From a checkpoint of a small transformer trained on Wikipedia.
Size: 12 layers, width 256, 8 heads of 32, MLP 1024 tanh GELU, vocabulary 4396, 10.9M parameters.
Architecture: LayerNorm before each block, learned positions, tied embeddings.
Training: a variant of Muon for these matrices, 538M tokens.
MLP neurons of a small language model. Each row is named by its layer, matrix (up: input weights; down: output weights) and neuron, and shows model dimensions 128-223. Each number is 500 + 40 x the weight over its row's rms, rounded and kept within 0 to 999. Numbers have three digits each.
Before each neuron's rows, "fires on" lists the tokens most often at its 100 highest values on Wikipedia text that the model never trained on. A number after a token or word is its count.

fires on: "| " 45, "\"" 14, ": " 6, ", " 5, "by" 4, "G " 4
L9.up5:515496533450555562520432490486504511506441491465515494423557495437499563478501488527551494517490516476532497491487497514487460450441467514450489490526521564538413579484458519461486547573465487571519512519484495534506572461454538490574486532507527507579479462516491479427447437518526525429
L9.down5:501398506533508454514487553416535569531514414522565485471482500498522426530444533506483481478521449523529525395559518485578474438494493484526508544503422511539565496521488510528505503521511561462465404531536528453553529495501394492460506549478500495566553485479541487542491495457453489522

fires on: "." 30, ")" 18, "million " 9, "/" 7, "-" 6, "===" 4
L4.up76:583518523487504496479504531476433455507533505493569535518514547512558473560559484506554466487465509576529526566407443457550491536461475507518509483537539504556506584489548566548548493495521457481522561477538424491497493556462457498479531510477504535482537462531449448515455506473442551447
L4.down76:547477488457564528524470548449522488463447533465492474509512497441499521504457476532515437563522486466508480463456437536419548414478580528438562498499468549441457527557510407557473515484378566426453531538496552472556521536466575515502473516432483459478547505563478463508481516545428518550

fires on: "In" 17, "in" 12, "ul" 11, "of " 9, "and " 6, "con" 6
L9.up126:555432462556512497523494506537442465476464504536483539454478490498511509487476563478532482523516510515472495494523538539482497469536474526525461469499553554433535470556441374496551481490503506553598512506513520538535420485477467508476471522413564503510472465448489479453487475439516482460
L9.down126:433539474546497473482528509466531496488511517506512505560489497498532537549509478509482453444473554484423467494442508464537535482513523468524555481592469485553461454475526492532484424469510510521499441520581473488490602499544450473532459611477469445483517508521476498458482489520534537559

fires on: "res" 20, "cri" 12, "pres" 11, "mus" 9
L2.up210:521514589439465571470538475488510573550516470428453570530471482451482503487544571514503523496551495470524552489437467433501478538514507467492488367561573533513473495469459567568513572518487465528446538495492519542526544503464535503537517486537501495526528514504410495472480516365499463500
L2.down210:554596492449528511509472475493484500454505465462484502439485456491518527503481531520505545504523454460450470529499574422429473486537479503495509532555509474479511577595540500539446558451487480591472638549475415501544481608459462475547513547501515455553493491535519497507579534456517400563

fires on: "\n" 26, "; " 7, "-" 7, ")" 6, "ur" 5, "." 4
L7.up980:491512511475511500508513544525527404443508475559449482511555548531488545518523481496473484456486516573465432502483576401537551511467500550501512542530541501477483580503460548517540467435490543554574503518469513514513473471476517474536501478526485561453505472558492457572559455511523506478
L7.down980:513449574558499547461547517435459474574507520558521532490500504592486519465482432524546543552551560496486589477516445539453545419511515458470588465475431491548517499523481466533501496455424498509392498519512460451519527524509475489495531491476487513469540504495484500434492538498583447552

fires on: "ir" 45, "ner" 11, "cor" 8, "tur" 8, "bir" 5, "ator" 4
L2.up201:487467538514535455533495477496562580518473528499463474536530521530511540449506490553515504494455510442488512503548495531497525480547436499433568578473498504504450523463521506492531552480571430496498504506547554507523532438597577482444526485505476490454528470466598465445450503479458441470
L2.down201:522497448435456465552552511542522601467481506536521559523540566527496493454569576489461474496447529519505489553474511485471526454484555510506446495515511520459441537411497507482547489476431493456469473497452475483511530419539538449502520441592517560499555470533411494420429556461501545467

fires on: "in" 24, "i" 19, "af" 11, "ial" 6, "0" 4, "1" 4
L9.up753:548447474514457548461479481421594517511541575538556496499427454474505583483487493493475559476426449478523452515538526529507468518455397478519542457479454489483485556517538562509574478540423523531530517488525480498471475487575520533523491556419548458553505477462513503508478569468567539445
L9.down753:511544484543445490517489503531540483496500543524417423434558494454498483422484482516551484456517515466518437601612416532505468499558425485489585557548485499485528516447476512504525480559571533474457516505470496493472523500495472528547496485491448490506451519523537511503528519434459381507

fires on: "Br" 52, "l" 6, "urr" 6, "ly " 5, "Oli" 4, "ar" 4
L2.up939:445457469465528483516566526506503517553505574491446436436409480496513499514488508541532545546470547468495477537475488453454508445583423446519534492461493455493459541561520505457475535458489480530554507520499531525526473561512562439448496459599457494464440516475470483417490570462564524520
L2.down939:491513454528523504505457443532510465518467508574525533506547533529525481470557433552465556463526502456533513507519522497444438491531510438572505502516542510485495493535432511490540501470523476608475518594519534510555596468449453417435528502431550540502589450511531487516599503453421509460

fires on: "ment" 30, "t" 20, "t " 11, "T" 11, "ersh" 4
L3.up473:536465479526503503531484466489518491508457571539528475540519511484472445443485495556495530525521526464480530542544543507448466580420544562506456507537531510495524461515470498437462570457509509514509505467494469504554504571458538537444575535489533505499534485451482453406531466483466492545
L3.down473:539501510520468541566546578462486553500503586486459532468494422539454510568467520473547484542485426491476527507492493477515505520501529471437508490541480457503501486491491469537416508556468464549447505494502563459487453585426573479459501511486561500504493436563516513496543472518498486481

fires on: "r" 19, "a " 16, "um" 15, "is " 14, "als " 7
L3.up371:460540504472479528523492482500501494489490476475462533522485494456458511493559499528478502446489522497532531469431474480575462541546530534523455518470501446404481503573471550531559456530475492487487477505496600520453506456497468457477473540541482535503573457505566465515487554533536494530
L3.down371:541494513469396449532545473540511489502477515535491482532482550536470463528423512530511566546436526522449428469534497522477456407486528450568470484547464447614570468435439471480502513542483554436423475545456438525546522486513546486489567460539517505499486544576547498503502548529529536482

fires on: "- " 25, "= " 20, ":" 13, "/" 11, "× " 6, "or " 4
L3.up435:528482533483520574495497517530518495583502462428478459557472460414542475481477499494550514464596528564572521533494457522550447522438520537539511481520466551482505499493531511437503484479525526477480442485571555527437473501468554527534551547552537471466550569444476443513496552497447503485
L3.down435:506515513557403531434511459444523531413468474554491490479557508476469520543567454552476469526508551480507557520428478473401480482474514463518464491455443521496487540524508506567482552491495462483468515462494524428476465436514459492469520506535502463517456546578560462560523508463484512525

fires on: "Sh" 31, "sh" 30, "cre" 18, "Found" 8, "Bre" 6
L2.up769:531447483511433513546504525531447521530518514514491497510480476530475470545440491540489522514465508535544457533430511438589536525493551510492461430540537531502444483434445470484563568475416440521539492468510567500501457484493537487491526550479534518491522493525479425408515460440476527481
L2.down769:478468463484449543533437453427496487444463511525526601523575504478487596474547503495451507540514461442531493528461553444510518501515568525500486493519581534454527448452501445491464448530493501563461525510554522529545457506501448511556560556510506524511505502544505526465497465484508493502

fires on: "br" 27, "Br" 18, "pres" 14, "us" 11, "ris" 8, "los" 4
L4.up96:529475472438501453500472511463448516510535508509513507496470565444538529492479503478478494593494497487498468425486465484592445477578531507502435537539432563520500514435459549421497516533553461509518554446564477462505526447533485542520542470492552492527501473504420474476541460493445523453
L4.down96:485632509466580504467448432489496487476494478479554605465457513519522501486478515464518563475488523462478541507494552463489524493535550475523527511486538490505527559455507486476493511464445463557555470557492460525512580485512486600474475538443457481464473462582515567532473614443542466518

fires on: "t" 67, "season " 20, "year " 9
L2.up873:565437540509507483563493501528507568481565552534492571547516478501472475525433524514471517517461503477483542450522466493469573513510430477509482587507464494529499517525470481552529548521516569559491584423536440517471521501503479581486531445523472463517458507502450455503529467538482496534
L2.down873:504508434498468480483528535420479569436457518460487488485461462495472506501539541430536450500499537492596578479482610450556480484505542558475562418523494481526566443498596505492453448512455462603458516410469609528492489502567526464529501453484479467504479462471488534502529460506487442545

fires on: "Sh" 35, "sh" 30, "ersh" 8, "Sch" 6, "ost" 4, "St" 4
L4.up333:482552482543458580509448457477569463551478522464484421476526531578557502423593431558471497469457502513540557519467503426496528508477492509428468493464515498554367485458485515493534516523456471382501564519451487474499458503481495484479475505524512512485436485508561461445542463545464518467
L4.down333:473421545485436526550480552511404460436457515583483559543479480549506497535593428527432474453521486453472483544511528448471509477503490509447427484518552519480545458477490480502540412544507535518532532571535502453473403485494528523451488489515521555507501527414453542540494496521500493545

fires on: "–" 22, "and " 12, ", " 9, "2" 8, "1" 6, "years" 6
L3.up761:537536478494488425496496494480530428561527477447581526525464531497532557497485545480447517476540463480437540392489457557495457482469535501469487478485456542577465451414548559449477512574443526470478525522494503470489468489484470576547560473462474493563516549469525526533575538486419534500
L3.down761:567485501510433468515492537574536539584489509494516503551502495501498478506521386406504509520501578462517539491504498521549469417518528477542518531470468476411539481533443485460506532534513480488485437509460449504485508483500554516464524524510507448442477512449605483526467490524413537505

fires on: "a " 48, "==" 7
L9.up547:506502494474448535525503569496543490489513503519508520502589577413479552461486445540497471454480466465537496463467495517525500472459488569457494561488461458511452550522497460412537476491509487477524462525501479510566462494503510466495508511475416508504499463527407417600478480441534510523
L9.down547:538467520487545505526467486539468476484444513521550516511461490481497424518546594532522515565491521519474524465504553474499422485527477498501464427477497595470569479497445448488482469473495433459484509450397450562547527484522418449492524513486562500516438532573541619501515540526487564518

fires on: "in" 66, "17" 6, "a " 4
L9.up913:472519518467490507504484520471586513521553498480585479546520500496540525444537452489544521520522489501493497472465546507466445485463461576585503486445514525438487506461453455478512444458417479496532518454447482508572497515542495531508526566471501537501502473500556576534492550451512501452
L9.down913:476447488463514484556616475496522504532541463529446534505491499534499511501436483533491485392441478510492495462503477497483492517551370497469490522541506503541429463511512505455477458456531554479457557528549497537498554480509470531528473422453404540520391446466481504444459492490550454464

fires on: "for " 27, "\" " 16, "present" 9, "s " 4, "ire" 4, "bu" 4
L2.up1021:535496552478549499516442514556452479528497516473540553461497517514539491520535383538533494465504508478408473501461472487576505495497498534462457543509517529471482535428549573520471512363452489566521489502437520472475517546524419546519471448493504510462454488486515492524501467436576480508
L2.down1021:466528458517452489463530531484464533523476504525451443446497510490505500491535541528496435537504522485510493499548441469484401559495493552486490460465435489541573453477528443533485482526559551450453495513514546518414481497492587473528470517494544436535435513507479460523510482587556529508

fires on: "the " 52, "in " 25
L7.up966:533437528451461534533529577508528549516447464403486510502524433457529443479551562558474508484444458499531504443492445521414472486510581479454473500473421554556477448450540435533512596519524473484502558580501402464477506480512530530525515516435496501521477480533561458549481461503503519473
L7.down966:446550511480454477548488511475473449474460546578536472552509486534504522490473534479502548484526545471492407482464543492454513558534443434543445539524477479493444535555421499505508549506455483504464466478506527570510491493550456494482540535486581523491444421506550530376452519487528537561

fires on: "V" 56, "J" 18, "I" 11, "T" 7
L4.up362:453453429569530508496561539494583552495449422435540559520487418451471481499481500522499530533448467491549524536539507519562513527447465580502513553442497485501447482566524431461465499466566573486453574544530498543487532514459561496497532491495523556517461593518474520537519477501475510435
L4.down362:510513425424473488473519500463497446441529575527515478475462507497465494505529525457501550533458459464485513552490461486468516562539582509494549464557489482487511465488502513478482477543484436563536528512461462485500485488529442650455435563499469504526538470430467517435534518557519500471

fires on: "ed " 25, "es " 12, "moved " 9, "took " 9, "went " 5, "es" 4
L4.up99:478470500508494542461462427488503524468537495521484490472489457557527553572477526524529504520509479521546553498510520473510521469518530518461460492452453483455522515460496469557527557499432474460499511527491522510484626471485543562514469519595536425425434494457496450530430451465630548467
L4.down99:472487517474530491477526486530540509562548497587509499573465501434587482548527587502515460499498466434466561447502579406475415528538494436549496495474551505490528511484464450464525498424499485533507470463537494511470566464528557523490463514500493486499458538504553513588451510578593520518

fires on: "rel" 16, "fl" 9, "trav" 8, "vol" 8, "lead" 7, "led " 6
L2.up1008:517517474442517487524417533492450477569434520477556487549534445456582498495507486547530452551470495455542483481503494535543502517544524464522447544463466537512537496531528525506529509590456385483482514496520426458504551579483463481466504486479529493489423488452500527489474464506463496436
L2.down1008:467482485417507575496480539583475491571543501511455497481520453428508482517511506537461501503502513548460536498573537466525516528506455461472492472537541558536508555468451550473514535524572477610477493484388440500514523455582480499515503483494515511583426467478412477511460539511555473522

fires on: "pres" 19, "compar" 7, "pos" 7, "res" 7, "2" 6, "[" 5
L4.up590:473457537378476479443500448456464575476512494520553451451553507398502469485470510455554470511585467460510495497473498522558501437461513437530535556513534488487509484465489447522547542583527512563571566440549517451530519482504520533501459558558485437481453444521376438493511510458476479490
L4.down590:515495519542476555503426489443506531484438518510460547497457538466524536458479482539526518510491453482444460564406523445532546514551563521579477516498467479504567529535439481464472505535449513543497475530528466517592516511532513488512490462513424529474513496573453528477579445519483504518

fires on: "com" 26, "als " 15, "play" 12, ", " 5, ": " 4, "ances " 4
L3.up516:526475522555503533495547518478496473452476474504478499499512444458538503489490489492508519465522476545464525549509522518500562529450544543533537469541481502563487548438471493518476501490449537478518560411464536500473461525500467468514519465588499414535470535503418460550518488520496465516
L3.down516:506422494488552511497459487534506533437515429518499484486439541529513490418430500476499465513494560461461552405408490474589500461524490473565527509503444464484506494514446472490478510524502531534535418477514570513448458483518538514539477428533514542496536473538533552448549512488484497505

fires on: "ess" 17, "st" 12, "Atl" 10, "anal" 6, "foc" 6
L3.up98:481507482449553463515493546525545577540551492536541469506513458544469531502469450556494502498442515463455461478418566483539494494519513514477488437483526445537449521477467473543501529530562534431503557520438469483481498448482499403452546545502477496510498440483470450492454441531502436493
L3.down98:514498529478441542489540505468527443477521484518472503484561502508550455508519522484497519436625446537492530508575493513411500493534512444475458482529470517515552455501519525486483500599552560421485490425501434538502449483418545541549498529491547397472500460513514578450473506469533514474

fires on: ", " 20, "and " 13, "as " 12, "season " 4, "to " 4, "; " 4
L7.up103:502514495496513486541512537531556530565555505481466523488483496469412439493397477488501490515474503530463503512527466503464518486605507410447572456556452456501537476523522554452468532520512506533612556532459609508497489447493507532451502530409471478518491480567517444435473488545458479522
L7.down103:490574468499437496410541496481533457516456410530510472511496521557524526523487427546517476483490518447536483544423509494485594515451446524538530479439492498552537471437496527528450464489486477461506569505479489552520485568548489535439525449481463499508538430409498574538487504427505514509

fires on: "sp" 31, "mar" 9, "each " 6, "par" 5, "lev" 4, "tem" 4
L3.up777:422414509465463592497436520451541537522526435445523470514589497512410501495465577518483447511512498481527562453502519489546420531562592480520517464527507406516446528566448506562493473465490505485515462507526424482533487494556527481445429438478473494513476557500482418533493522479477519405
L3.down777:502446537476453570547429481545463476488557563479440525511575474539498449431480519508537547533488473462519514534504520521546545512520510491485526455539532488511502395511634521556574503480482517527558528435452505501512504506475458575508497553472544514498459522512491460505443495532445487481

fires on: "the " 25, "b" 11, "6 " 6, "2 " 6, "4 " 5, "9 " 5
L7.up626:496474495514443511566522453615502513445415542534450500451525490478517434461461514495550458545520505510446410525490512460501440482583523458477511510455492526565595474532564466437559511469474508536521569443499525518496497529492467482465524495504537472401518447508470540469499417538434495461
L7.down626:548493453442505502514521497595460456534521492556530544533523518459501497417455534521495515512495557492466531506446491503540583522492437465565470503422514548488545539490479421498443504483479556467518450539496449519500480448551498517494556500487538478572524457492469514481529437556494510535

fires on: "." 18, "| " 17, ":" 14, ": " 12, "|" 10
L9.up638:464429451485462525473454487594492460580494506479466431467479491510498469515504463478426483534547531498464481528502477433458484499504481548557494502529580492509535496513534458544540542487416474430511489488544497441485477509479501561485539473552491502488554530484456412535488571483537425474
L9.down638:512504518534515479505483546516480434535526470395503485469528484455451547539649465513596462507487549519528493482463470430499505489496511544422448515453531505518478530442443507476456517473507487513552426465547463529546520488509516505490475532528524497492436537458499547471501420562518490501

fires on: "the " 38, "of " 8, "in " 6, "6 " 4
L7.up332:451493500488549501522495529540561522494540513512472516475508581516542439518526398488466490508445522507516507463470521560486501453480547486469474530444523543542607459537483525521554573508525521526483557539478530487463500518471505553509466563470488502475491477438458517448504513510500440426
L7.down332:538516469503508444475525448467464452485471511472569497529545514448523563531425590478438533488500579472493547525388512458457597490566546468500535522516437503447457494435586498539493508500539523481527480554495429562506468423505494466503485437504510470521537556609513438539511465517472594513

fires on: "g" 30, "G" 23, "| " 5, "k" 4, "Gh" 4
L9.up869:477523468524496559456545591447485535522545488550509494527480424486529469526451445537545510468495452439474559537533457500458555544483547495534512483495517515499588512496453504449547512448521479497471556515533525517516497499442479425492506390516501504454459508564574538487479466489534474372
L9.down869:517540539452470498557437501526441490535466445513546511512535454498552436476491501431503475524528505575488523514469497607546448383469494504467503496510540473545548505534511460505482478486468430485499495406514574511539394464530534497527555556491481517469500490501467442568414498498494409523

fires on: "International " 29, "is" 9, "is " 8, "==" 8, "=" 8, "National " 7
L2.up567:534510428516496557478441490524479515564444485545504499424529540536519490433561496499412478549489442588489494513508523559502571529482520537530542435487447506496543474437486447470501600504569489473524558520463496463540511544522496448452459471486440535492479526500537485554578457501482501540
L2.down567:557485592519450411557493541475481498472516492486453473406463474505524488565531541509541493482483558454537505456471516510496527492488494498517498492496479507595451501464473507452564432465500492496467478537501496561534453523432517531474486484482508557451488445495557460495485514538411429528

fires on: "198" 22, "é" 10, "ti" 8, "201" 6, "pre" 5, "ver" 5
L9.up964:461490416511489485459566532479535523489513521513429477411597558498520554512499490486499506494511448458470462571540461467412517519512524520487449498502551473557508447537518485465558513539465547545521497469438501495411569449500468537599470532463536481471496480480558498555462484504539479522
L9.down964:538497501485493541490510473477449536549486509605569511531543461476463471457470460558534535597509491525478505454529580538481455474501506478490457525501467485584482443443563475511420518515436485484565425464488517464511483447472490480435500490582481453490534469453547514589483493414450549471

fires on: "leg" 18, "comm" 9, "influ" 7, "fr" 7, "fir" 6, "cont" 5
L2.up1019:506507461425490529524509528504489473435535431486506552451433572522502428525548499518512501525589484449460486586555554561497458487534478589433488537520470553479521509540485437549477476372487494504470487559526615486486465462517491481498456491500554513418453524430479502533542534536478472499
L2.down1019:472478458498503507568514545431507444419483479475453522518481532540522568492500490505542502402586497513447474515473551484536497460522440487414482536497535457513563515567459458481469456473449476504482482545554552528495525524573592486460520442435528554464468521470470492496437523498507478553

fires on: "1" 28, "2 " 13, "0 " 9, "1 " 9, "East " 6, "2" 6
L3.up895:581543473562556507461528477458545446538484503506524498451483511521563484505487574481540496555562518522480485445566519552501470517406519574513430530441470503575432479492501522470471530579472513503536536490578502498522509508527529547466472585501531505516560481514537545479489436530471529487
L3.down895:430550596491498478495545495513494567543398480527442481545503518529499465465477522471461523586488556514493414471439481455507493472513515495542475441504503555465488477449537551438537519502487449523420500477513529529539458521552654496496592533545571575455450517529476472508531451472503556492

fires on: "The " 29, "Arch" 13, ": " 8, "Tour" 6, "by" 6
L2.up680:495515491437560475486432547541521527470483499470431462469507466522504541460488432511450494477501520529476530510431493507619499512476517511515500420467498534499499492537484549460471527548544531516448469508437518435482468481439528529509482583535515487453536565535493467524453468541530464506
L2.down680:448470512538475523517544519483553498493495460506634480456516461497553561569480427516467465474513404483426468509528591464528469474470481407412576541541505492560546567475513499524521420454545496560576483554502471450518454493489490514491524571499554544516444492510527554535536516551466527496

fires on: "in " 43, "the " 9, "In" 8, "on " 4, "of " 4
L7.up39:543389438489411480561521506490445475533447470441451469490534466565506522508493449539540537528442582484513450460472555475401533495490506563473509518440486494480524442452477427515454526519560483562534532490472504489494474460496451483493517483541491542469524533542552407462528476499546576493
L7.down39:520547590505497462478421503517505501470535499514465454492535474490490513539514509436485421514554480502431510480512446507501519528445465498598414476591594489513470536544507575514419521491478500552516469475611493501496561529527537501581487557426527404524531463503544561426502561445532473521

fires on: "tion" 28, "re" 20, "'" 13, "Enter" 10, "A" 5
L3.up352:533527502522470507491572491509406519483569525516484547515504529567477471575527561579507484486508480456524496545478512462474414439419438576561453494484388513551432521517485524543553504444441518522499527492530477526604600519483456507501521487527507466512552430417455478395478516500464452490
L3.down352:466547503589506583519465554499513512439551497424500491438451536465530577519526505463499499519474503504484528502503508533460467542585441503552550430475491527534503473494513508600551603509472512474553550463529519460510425550478596485541501595542501507539485501454522478488503517448532500500

fires on: "ame" 14, "e" 14, "ide" 6, "one" 6, "ade" 6, "we" 5
L7.up471:515464461484521478488525525501492540473525443376515423472485467529510539464501455476496480497495484524539473487480480490487444468444553480562524434510474486510569546519485538533499555547479435426495575466410533535464480537404502438466488469443448467520436488509520547494570503470476543455
L7.down471:518507514477457526514435445542547474534533542496491514429478485487460467533548535447434532575600451559524461488517535539544553521564503524447566548538513526491506426471468553549523481535472474562515471490494508477549524518587555537462549592491418453471507469580485546522523493539495439474

fires on: "| " 32, "United " 13, "Az" 12, "CO" 7, "Viet" 4, "r" 4
L3.up103:518472551497514511480484497505484462455438496525458530580521531533467446433592539490474477518499474539535548463549487466471473522503466575500479523469522559534425492469499534475469443515513468514496524503469477482496555442510528488407518480548453545509428464523448526520480454528565542512
L3.down103:541436528457589479473534514531461436515482470482433563576484489556436486492581504476498462530438491468457450545454508513490507562491529531484407473475530549550524439467452472532537546473496458499436453482513477504482489450507510481448528472493475581507439484512562418462524508422498529455

fires on: ", " 86, "father " 5
L7.up722:510516477530502517578517503552579527486465419482493460511435528479471487515490431473453476463492486432491520622553512478545510498464530509471504492513560452482500514434526496478375506489506526496549542510545496504549465491480493594516503500446581468486500464583542504541516476491496497571
L7.down722:576563593491489527528508508522418434478503517546526512558540521509510468490468509496475545546488591479477445507545524517520598496461494488600504557544483594497512538561477479486501444546563476512488603455469484536521502519537465510462437448465512511466478524448510473569506480476463530530

fires on: ", " 97
L4.up67:547451482541449439518435500541534489499459460544452486435475523495523483479496425501511480474517573413494566437501441533576435545536503582514480493545437496524541492441538502491471458520566515489482590489517539523517509499489455514476502529502531514481485460515529456454478464468520538527
L4.down67:473531502471440529550435503514482472516455499517452493500510562523495427503444509526549536468514451457529494494527461525540449442557458514516455534512531532552490454488486515490531455565541550514498558562465568480473496495497476502436499439551472489531511432497490572469515486523512468482

fires on: "car" 21, "season" 21, "ess" 14
L2.up458:481440530542481510619542515452568560480565455547506423472494482522522482485530548534448516479468433464517561541411544503483511464464522477473518483490497508473494497482505502529462585503534499477454549536464499487449530477495460410505504496499536451517482461390470487569429484506480476559
L2.down458:501473512448604494466511535458461500451456563548514511425536485472571526520585499480588527491598532457532432559450554479490523557509551458512460454470460478548478487495510449547474573535523477542498487399535471477421448479444465570511531467550504514537527499530499494445524465517444517494

fires on: " " 23, "St" 13, "| " 10, "form" 7, "us" 7, "par" 7
L7.up841:485504438520484515508525455440415465478483488536539521479555546516558515502446422526548507446510494516531497515481496457490573538534518497508445504481486506450525583474500453506444508450489517539534558436429512384464495413449491502494537503497633436487369460493468450507487463521525532458
L7.down841:552507535498441572473458506490467470555567527480430534483506425520458467486503552488485523505510507474453499447565476481477503468430463452451468471537501547495533446560481523471510513494475481512580510587545496512571545513494527477461509513513417475538598558510507555466500512438491498540

fires on: "f" 23, "F" 19, "inter" 9, "Fre" 7
L2.up389:499586455564553507495556574446523508533491562453481432545527534448595518542507524500441511560554504507417528423518499547505448553480474510499412571430491536495439499478554471422488528580515518565548512465511517495486518547456544529474512545540486488458535458459495455518509524470475453504
L2.down389:505516506524484512489460529523451503476497440582530495413507522507490474458541551524439491510593523526550541554525508515421538526502433504438459524531474536442460442460528544505543438580550559479479551518496536548495501545507411547487538495547455550530487562491525481525459517447510454542

fires on: "C" 25, "Co" 13, "o" 10, "c" 6, "Vic" 5
L4.up285:538425480493470474486475479547509586582546481494487531486501523438497456476495423525412470491525541510523475434516591509482488604434472472540518508478536469498517543537466542424498506499468530479475517511565531462502510463514447515462513504434471470485521491437559517465475501528639530462
L4.down285:487487534503471428536444560493478530479517515489522594500503487480524545454508496472481462382493527512485506531575452543571506554515486554532516506488451489510422494415526533481434550550513490510454502472445501461519534498464448560473481500563477433564532544518482475545497484499509490533

fires on: "re" 67, "Pre" 6
L3.up586:546513487505514425564432488531452488526505534536559446399543519465498476478534458529542505568468484495589460521457474526580494532461492492429480461406417545515499539498469462484524519516496483520490507522485500462573567520487482448547518500580458507470513447508459510422536439478455577465
L3.down586:540543483490500503525448510472431541441510472502511564434499483524459531454542519464468445526527516458521483483537512442429473501577460497521453531479542537493539509488483533484441497539470476532423536539480570449513463400455481515579453577509525539582444476397503581431466519489520558444

fires on: "j" 75, "J" 11, "br" 4
L3.up857:475557461580521573548529522403525499543478500484512461513440447447501496514503461510450525554426512493483476486498483520511543483478479533558505528433551504502443515550522477458470544458536486435495472421528455473500513477492466517505521526426531451449536530528491468587486536500536450534
L3.down857:525455434444459492496459435543488518530476496539542502458494560485496513473500571529444496490521497499445472514504516522498519556474471469496501431488497421469404454551542476491507535494451533477508537452480439412464492568538515542518508527486470488481487538536410494600472479487427506480

fires on: "=" 34, "P" 9, "." 9, "is " 8, "in" 6, "Gall" 4
L2.up678:447467471541451532505443524514486482512462501506538440395539524455519476527558499545560493529419418553599527504507434548541581556507497542442510475508440455514484571506514407465587530474481461480529477496453439436465562551487549378436493502478520505482509486472458451543534503578477474537
L2.down678:470466529502499553514447527479550493471537544552519571553416563491527464520466461486446540577547465446512471456446472501511478488470481422502503439515508466496422485509538572420496453512492500453490476521535479556522549503487528552568519543507530533516501565471537447567555517497497523604

fires on: "(" 39, "o" 9, "American " 7, "Co" 7, "ro" 5
L3.up994:556444475473486531436453538489560527501515502474465483480506563489483525513434476460432477470502491512539463475448480549501537454549397463530501508518551586547456535492544515347518526442487514582517515506500485504494448459498481533505480555435583502485496537554554485491544428506527535528
L3.down994:557508484485463467543465527474485438483551516566550451436542496436539519458535437408536482519482539479461478479535518517507428412516485490509519521518517441531490508499451539439530520543495441585450497516491532534555536488565464540533441473545458514505515435445454493513460460421473526523

fires on: "-" 20, "\n\n" 16, "e" 12, "O" 6, "su" 5
L9.up854:500543449456497503487422500496526498452511480455558389524524440581475512547417474529437528539528525532498540529518531467445540508489469451474527472560466550524481605578451482584491453497515533461501510570548472536563470426470449500476471495524478532533380509496502572451521483501547500522
L9.down854:532457549551472525477453516500536502589567493503563479521498487568493507517517435541476474466503491501530519494491427499498430445413540535423482409500529422485468443486508488464576477594479515548519500433526552390541545533473435477501510545435449544460523445534491497554515554449561464480

fires on: "=" 26, ", " 15, ";" 7, "mother " 5, "s " 4
L3.up428:504501458476585588477475495498528477469466482481489514474529561507554503527490474543457505393497524457477449532510537486544496453446458513461490463504526512561519503438519530521369489525505506467590534491543451483546451495529435472506514423511481489595544560494553489526507523566522488516
L3.down428:499456498535534517429495530484467507503454532489562466515416542463478530525508463507516595464499537586583549464488461527492530473519502509509568503488409493460452522524521496524514490556549485515575481450513508489485465521555469535524457488491505484529498378460453474528540476511509445478

fires on: "which " 33, "g" 24, "con" 10
L7.up699:498500521483523506399511468467497544492568548578526468541536518493549473571438429558524505414522528507537552466521473515484601464497547457525527476485455467455466424476460480381524448447440490515502523445503475511520474494465425482487447452480389443461541541452482517492489514528521513509
L7.down699:516568575499491476484441581482492446469488563503481506466483468461540493468470479462514563497534518536537565569482498520449444507485506473534523496463477472463533536538479533415545514477484467554541531494455504464558510471538506458542488499517525487524494576479518528484492552485478532481

fires on: "; " 41, "| " 24, ": " 13, "or " 5, ":" 4
L4.up448:514579529470545547549464473469497431481484568459520486420538450469497499511470497494492475540596546653538545499536525503484507532535523543544534464531542578497527473424535535467567497511543583473514398420459448544475463508408564499412457470484505444536498484498543462531507507521433471516
L4.down448:556517558543511515549439491511563499488521539505506479468469523467511493492469499519470580492502540503477527482477477563410494436455484504490419478478511586476528555509526440500515459459496465533446455486495522493492529473489479491516501543593488481500512547527443500476506446486462509531

fires on: "C" 20, "Co" 18, "als " 8, "found" 6
L3.up438:473475490451453556488561476531501593496485493497572524490514493427528491508443531469489488452444518400511494500519497488452514516437480536503579553516535534485472540504455489549519497466516587547495529485557552474424545478387410445474554532479483463484505494467481496470548464595500524506
L3.down438:485491501584466430546470491500522475513498514499482491492551470487477549494448507525506488446525480516515500493540487451515528501499557481483506466537496413482450541519505572449511516571504475468466490482439492462474492568511377484525495559560536554563539579528488557405567447458443453594

fires on: "s " 41, "es " 15, "ts " 4
L3.up340:493551546524562543491438510508478530440575482506511567518456410573554457537478490504487504453466482493426483475457548426531517534397507616555478526517444468521501516496556538514496511429453535576484474570408403464521541499550534498522472481515585482441473501434480489541430510530487503512
L3.down340:469509526544469546514424399507481416464479471536481493486450494436452483521515535488567487479503460519608492519533521534451406478515524496533567473491543445496481626495522483453403505382544486503446510486516531538542534460516445514523486493495491470468461581524474577598392487505548523502